config.toml
n_layer = 10
d_model = 256
n_head = 8
n_kv_head = 8
head_dim = 32
d_mlp = 576
vocab_size = 1257
activation = "geglu"
norm = "layernorm"
norm_place = "peri"
norm_eps = 1e-05
positions = "rope"
rope_base = 7100.0
rope_fraction = 0.25
qk_norm = false
attn_scale = 0.177
bias = "none"
tie_embeddings = true
parallel_block = false
extras = ["capped logits"]
init = "uniform"
init_std_qkv = 0.0492
init_std_o = 0.011
init_std_up = 0.0492
init_std_down = 0.011
optimizer = "adamw"
lr = 0.00182
lr_mult_qkv = 0.4
lr_mult_up = 1.44
beta1 = 0.9
beta2 = 0.99
lr_head = 0.0084
grad_clip = 1.0
warmup_steps = 239
schedule = "wsd"
decay_fraction = 0.81
decay_shape = "sqrt"
final_lr_fraction = 0.0
batch_tokens = 65536
seq_len = 256
doc_mask = true
train_tokens = 360300000
steps = 5498
dataset = "wikipedia_en"
MLP neurons of a small language model. Each row is named by its layer, matrix (down: output weights) and neuron, and shows model dimensions 112-239. Each number is 500 + 40 x the weight over its row's rms, rounded and kept within 0 to 999. Numbers have three digits each. A neuron's up and down rows have the sign that makes its largest values positive.
After each neuron's rows, "fires before" lists the tokens most often just after its 100 highest values on Wikipedia text that the model never trained on.

L2.down37:533510523417474470588375487449501477492458460448537510466499508455566494502487454492530438528481463494588562465488467492455503496552540453520488567488496444454459523506539513469504515517465476529498504475488491522532492486539443562502413526493446468528492433581534533515518529474499504512490451506505513459435488485554527554571517493571540517514459454509595512442512553485492515469471
fires before: " |", " |\n", ".", "P"

L5.down190:456559508554483405520519449427487583470513519519570516505510543479508430526421503476527538515439527596584517490439575494480476461481496455519524480514451522529529397523442555444512600523541494408504536499554500459511600456501487468493495440470545568468475478516587441475458542498461562491486479506430599493488482555498449510456466597543528509540463473497397432512495515437509518522536
fires before: ",", ".", ".\n\n", " |", ")"

L5.down461:461537487538520494565483453529517518502513549503498466500456502557467492518460494493484538506526555414523581462515457458506472486553584485446553497493454479441463506517500494455520395500470526494434489484489490522456523565551432437578411520532520518470543503541494549478478512453520488498478491518421533525436470527485467513512467498590423502453511516498496479440522581464449565573454
fires before: " |", " –", " (", " —", " |\n"

L6.down72:491512494544529546396469499519524495487507568470548512537535486479555480465546533516547567492459504482534453493483439535571482485485467479408438543543440466519527493487539435512433471524511447473510502531440454428454462522546403499483479551458495459608571537495436472511463502480504540553548545508467505576484532483519466576418489534575500497550491498474420479535537517514504509495513
fires before: ".", ")\n", " /", "7", "°", ","

L6.down541:496499565535491454512585510468525513527510592520504481534516555474526440457471479523467497473486464516480486493524566512490436542499497449576443481410436484513464468446524541483459458502439481494492508500507533492437514440520513528504436498530543467523453479504502469522520542458544541493486541463487566519489572526520488425441508407495496442501465484414511445547485475496510494542522
fires before: "0", "1", "2", "5", "4", " |"

L2.down550:423459590513435509477516521495490452441573502451449506545547451520510455518534532506506484443487477468511493493486502524491517419486512490508551583504476473535471499451452482524473457539452468532443423559503427419438464506460489469505401456455460449538531528581551491486475512480506540474540565469535471552514562479499459498510486475503576490559532541503444467532542449520453435476537
fires before: " ", "\n", " the", "0"

L5.down43:416530491464562519492541455486590510551493553493376485497519483458440497471475506438469563516430478473508463411481502472495568469533501433506483527466489546505538454491511480495497559495484502541524508493447503510481472498545509472432496439475489538547471465506502469454504557506477512428521474474427641579483503451480475511518457505446399521513426471503495423469523477485501532478504
fires before: " |", ",", "\n", " (", " |\n", "c"

L6.down195:495507531525469428467485530598568549474546535505489422543425460480545555524484492495554527496468549560424581585510534450542424482503544446494512471520479541544500498446491513524486540546475498451469550513556507526545539594531510432486479537456452562504533518478541459562393505425505520425496489499541514469460500503503500506459462500536468555525465541487454526480425480446482526420518
fires before: " |", "al", " –", "1"

L6.down24:520485598508562522471493505463543444545451529404483564484537508546506441526487472550447634548500479504509553479470452563503455487528556465453451500460490555527486531536592553508460498517508472529416496551546492457509503489463495518499471492501498466561423517533548504475504441483493479490496516490514501439522512589491435523530459436513420466517426548429465408484556461488485495497433
fires before: "7", "4", "2", "1", "ter", "3"

L2.down559:498497535514491480519477580455437494485444552502491546473476537490484571489515453434544562430546421537475481501511437508484523551506491596449500463509538530510539486504482543510523478559509529465544498444553524518495435531519574593453510496514491534432465482448621549457511541564501537506387476549472438521520501459467467543518564430458411466475523489514542490498450529501498535435450
fires before: "ent", "ol", "est", "al", "our", "en"

L2.down353:485506517491445529487507482415488468586568518496557591455490488445546490491514490492551534465483480478447508437528492512581464553490487555448556493444474490460482482488601499467578527469552449488485479502537503464549494461488492431474497500528537463507475550496404496558520558517529579511493471461467500459522499488484515517535426516492560532470472454597508438494468503516540519520523
fires before: " |", " |\n", " m", "7"

L5.down314:490453480483412521535487539472525487518508478592444487510544487472507538532432464478508513539457504461526507470492517427614447474485496417516560497465517559545490596559469418543465518493528553461532494535475506371477532527540478497545443466527460478507517497494507461517499487541467562493508510506444533503561515502495493490488489480453492468510494557471437445449528509499555478435564
fires before: " the", " its", " which"

L6.down302:472524523464569546482537500410507482440404494522535551465469489499491486480535504490573530577479462451479486478500425468501528479545510452507466563542502463507524525532573474561504527568499459497538533432439545497537483554539513536557529502517432496528408463544486449527487509520503470453508465529480497511444543505459472491532465472439525545497451481490500546542512508524495439422462
fires before: " ", " \"", " D", " G", " M", " F"

L2.down230:456554489498517492471494481472533507493459510499532511423495533476470452525456515487503538464446494466437462494518561478501486475528536475470543540496532449470513488513499511498518488575477533516565392478487415561456461507439461458502579470490575492520538449560485516483509550529498521404465484452514492423463532500485414509629464568522504557439466534457557492510465493526536521510482
fires before: " |", " –", " |\n", " (", " —"

L6.down198:452562580474419502552537525460431462520540432465568502553531391491468489460414494554441478520545506503555518497515507486532546427465517459556484508506487559441489548544576560467489482500431442475528518507499481574483556482519506505509509498492568490466474495529552520486445467510512397456545455525459531499502528468537487562533508528500549479481458523491442482494550473496555391569427
fires before: " |", ",", "\n", ".", " h"

L2.down334:522486605534538500496471449393484534538540508472541520528541540445512443407529562501527499519528444513423519521503498563511517511516448523486490523492448529485395484490542510495502493509572477432511527470438545504463505485545461498474538564546539544478502546491475590501532464537474443430530505582493464491499481528481480518504477496518498510428412514502533457397457468510530521506466
fires before: ":", "-", ",", "th", ".", "r"

L5.down508:500472528527478527500503470493446406483463521484456526495553489464542485517626458535532500544504466470488405567517492518473471549511523503456520444460522485488441446475458488475448519509549528438463511502528516468511515471495488557550465490465551522485469567534558474430484564432557546534492537514442539494503466547544509485523394447532470483477479526542498417488519521480494438420552
fires before: "3", "4", "8", "6", "1", "7"